python train.py --n_layer=13 --d_model=224 --n_head=7 --n_kv_head=7 --head_dim=32 --d_mlp=896 --vocab_size=2048 --activation="tanh_gelu" --norm="layernorm" --norm_place="pre" --norm_eps=1e-05 --positions="learned+rope" --rope_base=43700.0 --rope_fraction=1.0 --qk_norm=false --attn_scale=0.177 --bias="none" --tie_embeddings=true --parallel_block=false --init="normal" --init_std_qkv=0.0334 --init_std_o=0.00656 --init_std_up=0.0334 --init_std_down=0.00656 --optimizer="muon_variant" --lr=0.00964 --beta1=0.95 --weight_decay=0.034 --lr_head=0.0125 --warmup_steps=200 --schedule="wsd" --decay_fraction=0.907 --decay_shape="linear" --final_lr_fraction=0.05 --batch_tokens=[65536, 131072] --seq_len=512 --doc_mask=false --train_tokens=593200000 --steps=6414 --dataset="wikipedia_en"
MLP neurons of a small language model. Each row is named by its layer, matrix (down: output weights) and neuron, and shows model dimensions 16-207. Each number is 128 + 24 x the weight over its row's rms, rounded and kept within 0 to 255. Numbers have three digits each.
A block is one neuron, or neurons of one layer that tend to fire together. After each block is what it responds to, as a language model described it from the Wikipedia text at the highest values.

L2.down117:132131130071130137149178178076119129095103115165120178157164147098123115138084150098140146170103113154167119099112128135125134118130072087161111150129148118128160100119099165114155180098128134084142160143164080116124131127134123140124130126088118148101130154136130101130117153151140110078101117120152147111102147141143106138153134184185127132140140138141121064163154127147140108165090155112113125105099107152107161121119117146107141147158127121150107109149119131116125117132104070106157107079090096149124100142116132180119132130111102149139124130065122122138144139149155126147
L2.down294:098134115104161121146141162135121147117146123130131191154164159094123158137109134126123098129148111134113123160095163169135128114103121133163091131070126104113114120137156119135084132133150149099098150114125170114118119105132162149118131149132122162115090100162090144153132065154102098152115130112119131128101117126169126115127098144135101148139169148119131134114141100138183106125135101155082116117127110127145168129132107163129129112129120118138127146155127059117126169137089124101121099194143131117141063120156102136113147141130123132126160146173128124175136095152151101154
L2.down320:098127100123191113089097138175092071097195179103138115133137166097140123117157160104059141146074117114131081109089138131107132116138133159122129112127138130077121103140124138129156126110135155145134115138153114162141119136179146136138162105151162141137142120150156108113134111127144128154130124123147135148154121100154153161119095139099134119113106139104104107161134132095076090123087110149105120129141137119126110151160087119123156141071156100159115110120111115118144136105135188114135119154104131153122090137135150107122116118090141151134121109136133148161105134142138142123
L2.down359:088113103160146134119100140117120127118169085131106118152136119141109117077123121159165124131128112155093129114076138106102108150151151110108140104118098137120159149100129140125164105159120102187152159128141093156104111123172117096124167122120131157105129157136140121134199099108153100132131145145127129082123104147115133103173064124092107100152084148141109121111162108175115109092119098107095132084189091169163115153158137125091111162186116115105134164115133120158165132113123142154144136140163147136138122131129126149121143118140131125123129141106156159114146158130119138137
L2.down393:121177143102152163132123139135156146066108131114127111118110117134119179140122142082110112119110146096146111103154145129127116143093179156089142131095117134087149134113106124128151153160118149159130128139103113126120111175114128103149154162118132149151138136145116132155124111127127137127101161075167113164182186073102143101168122146088108118108097109108135107104172104128150138154141096139141111144095122125141151125171146083117166069167092141157162177111159135130158139126120125146103098092116103125134106106130084152087142142113140120149136149144100074150131102102136122111
L2.down638:116133123088140137163175150071141105105165143113093143139101139090113106103136148137118106142118142110157195090129122108182124146125095148136090074160122166118097112137118115132086148154131114118111159141161126155168103133125145102156140105131104075152123118106146132149126192140161081128093106120148155163100103148125142112130088116165154155122085134095123167150148091121147117114101105124131165125162107145133185159106151131100121101122127139147138101137156148126084157135145114106125140127096145173145111155137128133127098159129100174152113130103142130127141108124127099109
L2.down685:099133153140124138145124117142096134115123106154064106125142129129149137099139130122122127126100153079098107164109131139161155156139172131178124114127102120148141135105170133141105148121123129165122121136106207141110118132156154132099165085137147094110133129109094093131112118160122120094164163121104120130137149120117158112117108180147057083120131151144156191106117160147127127119093115125139137106149154073130139133109144110118110165143123120095150099126118112140094081144148066136168151140145121134150149121114105127122108118140138143124121112159144099121113124150139124120
L2.down776:139130164140112087128143138134158125114134162143137132122117143134129105114145114096119136116109101106096124180102101163119192135137130127097151104145134116147110102145124126141124147139105119093109117137124113090149108133105157090166140127144137165104143126143144141160151112150173126147155183135140106133134108108141139101140150147101099116079145153109108157092089128138135135132093080140117136156087139171125183139097143156150085156135109164117181112069115139133114117153097076170126158142078139125143141131119130124073136089099124116147094152105149138103134113086147174088
Description: Apostrophes joined to a preceding word, mostly possessive 's (Mao's, St Paul's), also elisions like Sana'a, l'Académie, Shakin'; occasionally other word-internal fragments.

L2.down288:175148120107090155141136145152117130120160094151102172123098149135157195106143135090136135105123151112135148136104157119152095085129110104109075126165123166139120156077096086093101120100091127111122148136130111139116116149154145117151127133124128159143142117160147076194141114118106156123103110116125158154169115101121100160117162129162103121083098096119127106116126136140066140103148128171164143100152161133158127142160135128112148176129098138135126137146078133169102174107129135102142098174130132132116155139177107193142117144103128088117134113104127130123140109120138115129
L2.down560:115103139127118131107178152133158131096127145108152143192109111108152108111140146127111131113107102095128113125129150118142134152187117085153147133130133157102136120134103124123133138106104177151160117151091152150125142152148120141119112067182126136134152126140120117152170115124173134145124130138150130116145108156160098127120112123118134128104137097141105120084130163171103164156131130116153158123144135125127125106078120131101140111088112157148138084064109151149133164114102163083162115144101069129174085146133134100152151146106092102115144138109129146133129134103076084085
L2.down707:178110098115121101142098119143168134154136084120090138141157147123106146133107113130131092129119115122118130106115094078135095089147116072146098112099099151100097106069148115082136135088139212122107138128153149165130150100135107122148132134122111100164139108133086151140118116141186142114143163110116115150173127148118141166128136129124147105145113108132117126104135138174115119070123140158144142119123097154158137122099118146138089157137135165183146121124144134148139144109088073122127148175094154106123131135124108122146144175111142127131098117138149131095149150138107164088
L2.down740:117142112136116124140108118193120186126114131133104137132137146121110132137127116138148153126141107142122158184172171140107143097129072099089107125144166142104160142146120135146142148142141138142118131133092093117101111126127146082143146136117112148121094153091116123144077110142133118121120082130141094157115124102121141097121130160095156147114111135113136153088142144164122111147138112154133099128134157144124128148121142119141089129126153147118121148127126117177120142122123108133132162097159089144093126145160127083092184170094104130105101095130127115114105106155178145131
L2.down756:146134109145112119100111169163194150170128121149134141120158145137135173154135106114130139122118152097148144108106127157117116072145114115090104098153096086093089117140146149118143126121123129148144158117113115146113147123133102137145140071116141134153133170154171085087127135140184164121171135136129160095095140116099108145066149124107098143161111117090112145119123128142161133103098198116141154138135136157110148129171150103135130095110136120157112116121132125156085121107102109108120130100143144097124144090131137154199081111103145101134136127122103116086104130110110151115
L2.down767:139103154133131134139134099131148114133162160155118120107128095138142150106128123110163121131148147089129109176077118144157160134149107127120121138151094125159122127114145119124134162162133133085142075111109132114109139157156170146141110139155108138183132114131126086138156084132162123107147184125098108158129139130116113136155122143141078122145115119129143106127131070105122147077104076156094107101114140141160114079147111147150134122133125155076140114128133139161160120184117114131149101171047121094083175144133132112136086129136135108128105119111194125136124127148113132151
L2.down781:111113127102141145139160152156122106114151148110093114087139097119132125110141073138116111140168154138149111134138107131142096132162097129155085140162151107165101125149091102113114114118094156153109142119077125142097096096109121131123122097151125142115188104107142164127101123124139092139140143113090146186150161116154114144125153165109105112150130128147126098123136071161136133089123120133155129122110148106130131142112123123112115128126157164138109173118141147163157143170130134088120130090110131127159146146127196162150142158141119099145127121129145200098156115105100108150
L2.down794:159153129148150110157100149124123145164134140129126100169144149166145106121213149115111099145130159140098137162150098147120117148143118172151115117112108173109129128128137138134122181171137115140171138137135133158078143119165092143105150104162100122100145142116079100123107095140126109111133111154074130109115098091145103154078125143099154109124118129150084137172134102137153122093112148123149108088101144120118147100152133142093130156116122122071141145139126112141116143108146093124087089124119114126106120148155139114158149109090111143088107113089164117176151108136099141105
Description: Hyphens inside compounds and names such as real-time, Al-Zawraa, pear-shaped and 1587-1632, plus some slashes, apostrophes and mid-word pieces like vari-et-y.

L6.down695:173157133172131144075112113144180162155144112142138166129158086124145137102125140156093155132148120078146121145110162134133157097181093093117103131093164087130159128154132130099121121117111146103127100104135111128174118129162184128140134092149112128135086126112106121117116132123137116120135112100150150120163143139122089131096128153130124130114155116112112093101120124121116117118149135136145126143102180068176114107121159150094185122137148130110101083084153134136127171132102112107120132133130142114130113142127128119144149162119134087129103123146161121150107107115134132142
Description: Hyphens joining compound words or names (by-product, Jacques-Yves, hydro-power), plus inner word pieces (Endoc-ri-ne, rhy-th-m) and "well" in "as well as".

L6.down259:129147159153111112094140127075086125121121144072090169090112133144205109139121104113159128104112127148150143118104115135109097171070098148124137178129114166151147094145125089153160172140115134125176146140155108115126094132097123108156129114117109095131091124106162118149121120145161123156178124153139120130139108122127097170105156199132126165098148133122157103131112104115147118078103115161133111083139127110109124121102112141101111145159131115117133134127138116120171154142149144105140156167129152121130103120141150154122170112123117148118133173133153131092121133145122122100
Description: Short word-piece fragments right after a word's first letters, especially ra, lo, s, c, as in st-ra-ight, s-lo-pes, a-c-ross, de-s-pite.

L2.down75:117138121130165151101165149099176139076139161109200111159146144125124120126144098119133109102110130108096107189130098125144082156119150105151143135101156102158123122112136143130166131113116149104111153133108092144126114096089129123129122123103126135140124123105126147157131163127180155106050142113128125126139093167117165126135133152129170130108139119120120127164142108146123177123103116134130174110117124098157096118154138133129134062113127121160102097124145100098129108079117070110135140117137166164166107137159157116112141122137128085116114096164102123190094090134127140117
L2.down212:108094141140101129143157114114146130118124129083133136156126096126144158113140179122134096162069091092112123146081142141109150119124168145139121156179125148119171133087176134124149109106110167148168119139111159131124098089131155119119155145082123148182122174204136106096104105112152128133111099129114128181110075129109140126122141150120121149154144152090086151114119100185105162125124137099171159125094128160131116109110107126145107150146181071118144149112134123133144120123110144136136123165132132120133080159109129111126138131116087114151160126115136115143094076126109127141
L2.down518:136149160146084114127165130164164088172126139174138112127125127092141178092122079116140143124175137121133146141129112165165129156148162142144120099113098085112122109100134139106110120124181123139119109133094121069087079116124113120126129088105123114151136157090122094150104161123114151160164136159151121125164146150122119111147114086119143113167160111150162138116166160160100100119120124123139158121111170146157169093111101125125154127123115142136148138139117143110090113115120126139127116117145144121110143139088147058123107137132111107095105133118142130130156133113115131131
L2.down544:135138117171125143160172133142127109126193152141119146106148099143116153105121118124152120125153124102105113112145169129115124132121187120128146119129114201152110100120127130105119137118116132140096143147178147104106124140140151089170147116148091091093101116129107128119151141117171102155153138141126100128143084104089082153119108137104088170149089141128124121142143133094144153066138126123113130128124114135130128121130087140134139071126163145130134148132145172091128141130110128149143131106127145128086127109148116134123131095114133103135141124100155139089147166116143082123
L2.down676:103116127119132118065146151142092117160090133118117102130126111141156127156165152153157118130134076104153105177117108114151116108128078127159094114091105086146142117124096146147137143147131116097104137099094097132137145122089147141168129122129159085106143101132136155139147121063148132157128129091145132112131145141143180142131122138140170165104091150147113126155141114087157138144087136158150154131158103107170152129158140111082169146119160103182158121129121114102123147123141097124115126125130132131137114124133123137134114102087117127088191097134132103124156130143131175150
L2.down710:117094128116118125051169147141138144108156125141097120117144100150135136105166118162139136124138151094130127106120142102118172166154141117109142125115138117157109120109151187131133150111154122102097150125118125163103122111150126122162128128117119111166155106122143118105192114108145102151135135184105117114116132119109107101133106135135141092146130091168117168146116110149148114121133066157125171102125140141140131139144102157091090149106158158117140129077148179106124139142107145107085177122110155152148102144105113085110130135113162120148128096093143097113113168149125170132
L2.down779:119119144123099136165120149131077169133119119175136140142139142118153105147126110112183103148164132142113111154078134121090154127122132108147145107116123121100110119138142156124124082112105138117138142079081193135168103108142128140144088111138101116111115095172123112119112112175148150113123123146117114126153108170142178110114127137151146088132150129139145062127120140133139127109109121063165159136128119121144138119122138203121111086143121108134176117129126165140099105145147123128102132132119143144099109163158128118110138090174132135090156144122148099189153105103120141067
L2.down882:113138142150122110136088132124160142162126143156182097152104146144183179094119136137118135114126116055108140141190139107143135178134105149134156126158121161134131115153115114139114156137114131128099119141123117119130111140133099107166133146090115113143116151098125168100087134130135152130207121112132135117108166112134086100113104130131135121065157126140131151133106115116162148153099158142100111108114167103125147147079099125133116145155150138154109143154129168125111133095143144141149119116107064158113152090166162108173141129135105130122113122118135089123103120117150101096
Description: Short consonant-vowel fragments, mostly "ra", at or near the start of a split word, as in raised, railway, gradually, rather.

L6.down27:098151140159125120120145097067144142151157131168081158162118163141114164081126122100147124181134114106210124170129119129150099096133090098148121127134141131140131118100141125151117088116179111115156153120168093101097129122121114138107128137171108106104130107150150151140157118125097107098131122125109129102145121102121135137124113095128103121161117103148109149126152125150138145128170142096129134094148122096145134114123121174116142111133093122129111141113127167096080078117122112181128139099147145110101134142121116106119141100148152135159105120127179168146128137136132113083
Description: Auxiliaries (was, is, were, be, been) and end pieces of split adverbs (gradually, urgently, never, soon) right before a passive participle: was renamed, was urgently needed.

L2.down76:148111144166140092129129148110185136158131141083137135188109131194107162068120125170139120166138160131126111133114143149147096131117113124148120108170125109084139098106151135138145105097186074127141133097097128130142148118175112120145150114154132158148175098141153133102147107096165110114134086110160105090138137107115155095118109134107108123129104086149134129141102109129111129112113080110135119095119133149117156113136146136130110099131133147146164126124101157150137086147121112169118155131131141111134132117064130070135114138114151143148148126120135144139130145137134106153
L2.down141:121108127126134118118116133129105130118138114104142145115139151113106148104111153169171146145086128135121101127092137124120132132092104109097121106166128154165119153121145119140131093094072151118146141114097164147151100105131100104121078117154141151127155107155142126173158101133096109113170099081105101152109125129171129144118115132190108134161160106123134113089134141136121079145099164093173125108142111122115095086093133105133132149150115134134164090111094154157095130144128090186096153095139159129170145168153162118149147149135163138100116115134113128131154113107165097078
L2.down187:166147160123118166085104194150141106127132102121113148116091170126121116106161117092110119065072155128133065148132156126159125165126138110138133161125133153139152155147064132154139131158140100102117151065132089148164139164122124125143122167111124170128106108132124144118129162112156129143118152140119083117133106131134150077098174141099127123106143150124145111164111134146143163143102123140100146104152135117140084132114152136103115105131104159135110124131121111154138154157146110155155105168149103113140084088128112120106132129144169124142086126128119136098163126124120123146
L2.down256:169119075087126126136137138151174156154173166106102126140127114151138109112127104087108106136128144115114119110176132101156125143089174171142158163145143114168164169165142156091111168095126109100137118127142087129144091108147129136095129147131146133092141119110132090146127152127116134120088156055162126126129123122113147137122128104114126109116130146132087185079092100108134144127135100162133120076109139157142112132088178114104136148123127131140147129142125135153124104095125134064156135094114099119150128116104117132160116119132132121142133148082114169126111110142135103139
L2.down282:097153152153140154128091146122147132127141135100113157128103154173143135069135122152168129099096127168149105155144162114112106149140170124153102144160092140141132126098154105164081161121100108113129150083123147128099154097140129114150099119141137133153148085140130134192135091100134156135128116112117150079132114139083184127151096102125139115103137114156085143161148094119152142090138145113098141099146105119129146121100143121113114102113086135127111108197143149101147119137122109149144137124101142153118144157126135129082101140120127133139154139171068133155155128098096183129
L2.down326:141144147105148131138145139127160164113098097114125117152125096104130080090136108099114134115121077080113111159133161102151150130154118134148125136148104123120137157100146111150135169141124165136153142136147151154128114106109122157114183094196108180111123109141136106115143144101096127088138122148162169100147147135125107092085121127160087112172067146107121143107123130137115155192135129096141131110100094140177131165145161125111171145154127136153127122112135123145113130121167151137115167125114120126064109121102117080109128110127102104142125098114151122130129113093116126152
L2.down441:128148101120111113109104120107140143101174124135157147116097153105173160142140182129126101084086169127126090163149136126181121134112135137135107114129134113112135104090142160171092084144135114126151128145136152120151127142125085155129133142143112112100130124104129137155113109118166105118139113173127133146164109141113129113147138146111093110124132101118109154121087139146163163065157129130075129108155102102138138070090099161122154124132137129130133096167112184149122107142140120076132146098120073135110142152104149128115120124135157126168143099148153134112143118163143125093
L2.down716:170140138086112087147183143095128104122133123113085144124155126147166104112129133121153114146136121100123144115122145097156140137136107144141073146073107118115130129178118151113182187121109166131107141101146095075105121146132115136125109137128120158133115127108070131110129127082158165159072105127123117154129134134171121094117141141128106136114111106114100137162116096085166136112124130161155141120052154130113111165114151099183145169084117150159121126102136095127145141126106115126124154150129156120131164135111091115171100128134129152153134093147112166088106137177125140148
Description: Word-piece tokens that continue a split word, strongest for "e" after a paragraph-initial capital H (He, Heart, Head), also ic, ist, u, ly.

L5.down9:104137107119122079103139178116142111123140148197066117153111123121133110101140120112174097123142117168093119118148120131110090092056102106113120124126165135121166144140134148102160102146116120108142112143152152183112093148074140107131146076121121140136118133141114148146143159106175098135114111155169163126161108150124130117103127122125108106133124117147139119097136125186138106064114143100135108128099115158153131174136127109119137122137162143117101146133145137142144143103164093152115124118143157144106109114181114141090130131171141089151121125132180154159138091119083148117
L5.down156:157134091140179159152093105115157088094138119133126142133119081126108154118132144106143115138144136145129115129128119138157163125134104119137160135185121094076131166129140144149137160090100103160131105095105163120107113114117126107099095121117142142098108093153127128124130157103146131104153128147078135101129108123131121112167103129141126148122107155145150140145144095172135110109150136125113154220135142081168147138128145127154168134162139103120134115141116136161123072130110124057132135100103119092104156101127120115132095152151092116140093156138150111168099149128131141086
L5.down298:129143126117119126127076084121158111132165106115177111168144112137088133111110130091142133144089107154118131159131098174092107128163115100154104138106148131122133129120118153157125119119106183129143097101160096124096112120178074121157119135087123121161088144103134159105160104115133109181150088099134104117112079119160108127123136114106132126113132178086147157125095104124123135115103138170137147111044127151137135155133162117157166131158164129122153150122120154155133149099126156117101152096112131151132159107143117092132110098113092121138098107183156111157156133136109160153
L5.down529:127112116143149094051122135142124131150154099122120106137134136172104104095131081132118116098127125153127126191119159165149128145099117149168123107130158135106128104143114124135136142101114128148137107127133128190146124113139122120142127129129083156150138103138081139149156127132148090109114127089138081172148131108144128097142177160124097109155109143079130104149161103112107107109138109134096132162133123123120158101117113186152136138092146088135151096139116155110129142178152137156144133097152134127164137176098139139113110129106169106125072095111145106094155168133129142175
L5.down534:129123104089107120130133146141106155112157175143127110125149109085103093154138183119153128113087125113125133121139185094074094130093133101133160122121141126099144085158133124100122129135126103149136082120103133164093152143119099117138133135124187111148153123144123178120148139165139124124135178105122153134146119126153138137167140121101113111133126134124114136087140175152108145131084131110111110129091093149121131109140139129109117117185100132128137153137119167150143140116147144145137126097113131179119151078151137129132150139142169117118135102110099164086125069145139158089
L5.down551:104114085128138094090122133194086143159131104138113094134147108123152161109174122106089141107135082117145140093173126145126162126089185108134117119104105141105149080115149104146127127135104156148163107158102123144140114131117161098125144134094148122123112143116122126146148132112094140141138156121143122144137156079132086135110113112162118151151106132166096121174103143095129103115125107186156075120109084132142154134165105155161111146093110152115128160141158121102154171110134133127127148091131145159098110125142086116118140070122133132089137139155136154123118145151154081135
L5.down747:118151113123123160139099120102118117152136119125130128103109146167140144085119113171131106095143152140091123084174097091134180155084134132159168123160116188094135114117127140140159134103101134127108164134114076110145167130129097157138153117149109138115115167100173133142127161138145129119121112141104100133196152132145131152114068074101132139140113133130079083153151132113141100110146100151128107127135134132131101136145159135156136114056104135092153157156104148186103125150131133123121149106106107125113138079168131132119102105151126156098119148088100120121138142138139127163
L5.down858:111134134133105136126139132142111115124146154123087131119113100155145107114127140109170138078089146175137097176123131143107138159113141120134176131142096143142099104152116147116116164120164164114139114119129128144074135141137125120143081123153120117112113092155121093099154133105168146124115096155099161155131113123152128097123108120118161133119110115118101114117083166113168128127071144124093143095119157156157071163162061207128118115137127146130156135175125141140163106125159133128132123114123165161154110127100128123142167129131156134127172075083093115169143101123118121131
Description: Short word pieces that begin or continue an unusually split word, most often "we" as in website, western, however, Braunschweig, also o(bjectives), le(ngth).

L6.down39:129136109114129184119148139145104064117142151105147162123167112168115126162115145110108112111135137102167153126143125132132110085123113138134127093118128135119119103119109106129123156141118142118127106118133115135123140158146133117109161138109129155115110094136122139158118142164114137092106136130138199160129134092114120134129129157133130151169147132141101115133095127147165137119155108121109112142168170132120106129090131105127116126135152163091137145146179110112088177134145084163163071157102092083128085139123115143133083150128150127122093168103172131180179139151105141137
Description: Mostly the apostrophe in possessive 's after a proper or common noun, such as Detroit's, Party's and airport's; also mid-word fragments like c-amp-aign and Al-ba.

L5.down89:128091099147115139144101151108055123130165138150099145135153123134085136120092146131145129073127108146123118110158095151137104095105146146099127105103113117143093135151079077122142143126123125131157141150120094146130104133090144118125088154135104128134105100122178132109116126087138146106153132123106146115181125166097119145150135138138125086135089105124114105109146128113108163154104121202131113119112142162165141121132145144139116097117158159092126144136095186156163174161135082166184122156115129163119160128102142147149148146129131150160118090149137112135129122141120130130
L5.down142:126157134104093176077145200136135165113123166174159111111148128105129133137113149154127097124112141177138121122092104115079108105148140133109122129145109170144118116141156105143138151150096103129099154083089090101127123099107097179104130153107153115119128117140129115130140129136131159135090147180113076105176150112146160103103141132134111161122104137120105104131131133153144116135124109101143097144143098174136139121132169123139100151094167162127169117123127089131106112162173104148073128171145134109158128136134113169132159091129138112074139135128116143086151127157124106104
L5.down258:106146133112098130127112178114126119124151089179074144158129178126126134145094167124127063126130099127113160118166135096110129156115110133124086116141127108136178195105160127122129108125128124140091142115117173120150147144142117109132131106104145102102126111124151123123101123129116150137155142112139147169147076149108126123135141107151101111163131115136108115128104154129102127182142116128153157116118140142144149125108162106152124123140084129133063130130151124141137129153135109114110123093089093116157107111164115155128133095126175151109107128123130128098153152099118171157
L5.down280:085071177155096143152110119124158141127144103126135150091112154120129138144109177138085123158115133140161083149148138107125156174127124134150150101134140123122108104140142127069125132147110129146134144149131140102107121121148122123137142126166052089167157123107107137146162123183114157136148121122113086127122141129140108129104147082079133128139127132137126137135141117127137148109116119137097163145152143116084069106165161111136095130097102126124119148118141139159128064151140107112099118086115124116129110119137138148128148155148112138134141165096101136121137145130126125164
L5.down327:114138133156055129116104102119146095116124073152146073127110149089156119144120095158160123171119160121125134132118112126111125168139140141134074155119187146113118153115136137147113157109136122114146099103128137146108122107133145132099139101113106078159053189148119109121146149128106164094095158097101101147116124104169093145125126123087114122136124130127128109167105115164149139148084131113136109158113123134133165153135133115081120161118136121111140145162105169150099109087129143131115103147140111118105122136151158133145146114145105125136138148161113168104188111117120150121
L5.down464:110093135110166130170151134117113100134165118089137144135108099180113178137075110132113151119112175107081108125142117127126152093109138131092129090133126124143158117130103125092152111109149132120124100164110143121145139144137103100121135136144126129142101105135163103100114117111174151132090096101136142142098125121106150165136119139119147125113107107131101115113118144119147095162138146170123125111124136123120122112146145060138084075099134136121113114112127104193155141145134163140126153165140148151123133128133199122116145136157115141171121108115094154153133121135106116135
L5.down494:067115120134122143133138120182091131115127127123102148141152123146148135103113096165166118120123132159137158120138137144108120139085123070133113109138125121121116107093133165140108081090124177118141148146139158154105127119140167139112171139146141129054135088132150108135118154114136156137146096127116154105121096119125168141136123151137118131167127108125139138141094125113136110084111124100139114107151116121151153158113111113114144137164123096118107178127144137140126133102082096154142128139110134104154138135164161135119148120131107076161151148095117087098139137116113152132
L5.down667:119132114114091104121112085135130185143170083091127140171108133148132130107151097136126121118137129134155101141137099141131119162124083108136104088099097138153142121149126113099124131148138116096184163133123143155137129094093081104167067122124093121115119129114104140158116144107165128137116143146098118147103121140146203113107147144152123108146135107099109143135086136115171155117133117178117123142142135119156118096115141148105138138180106162103133130124110132129175108138117123127090143116093133156120138143132126099144085109137158111179114103145137161139127128110146194126
Description: The apostrophe of possessive 's after proper nouns, often foreign names (Nizami's, Yemen's, Kafur's), plus mid-word pieces like Pak-ist-an and commas after place names.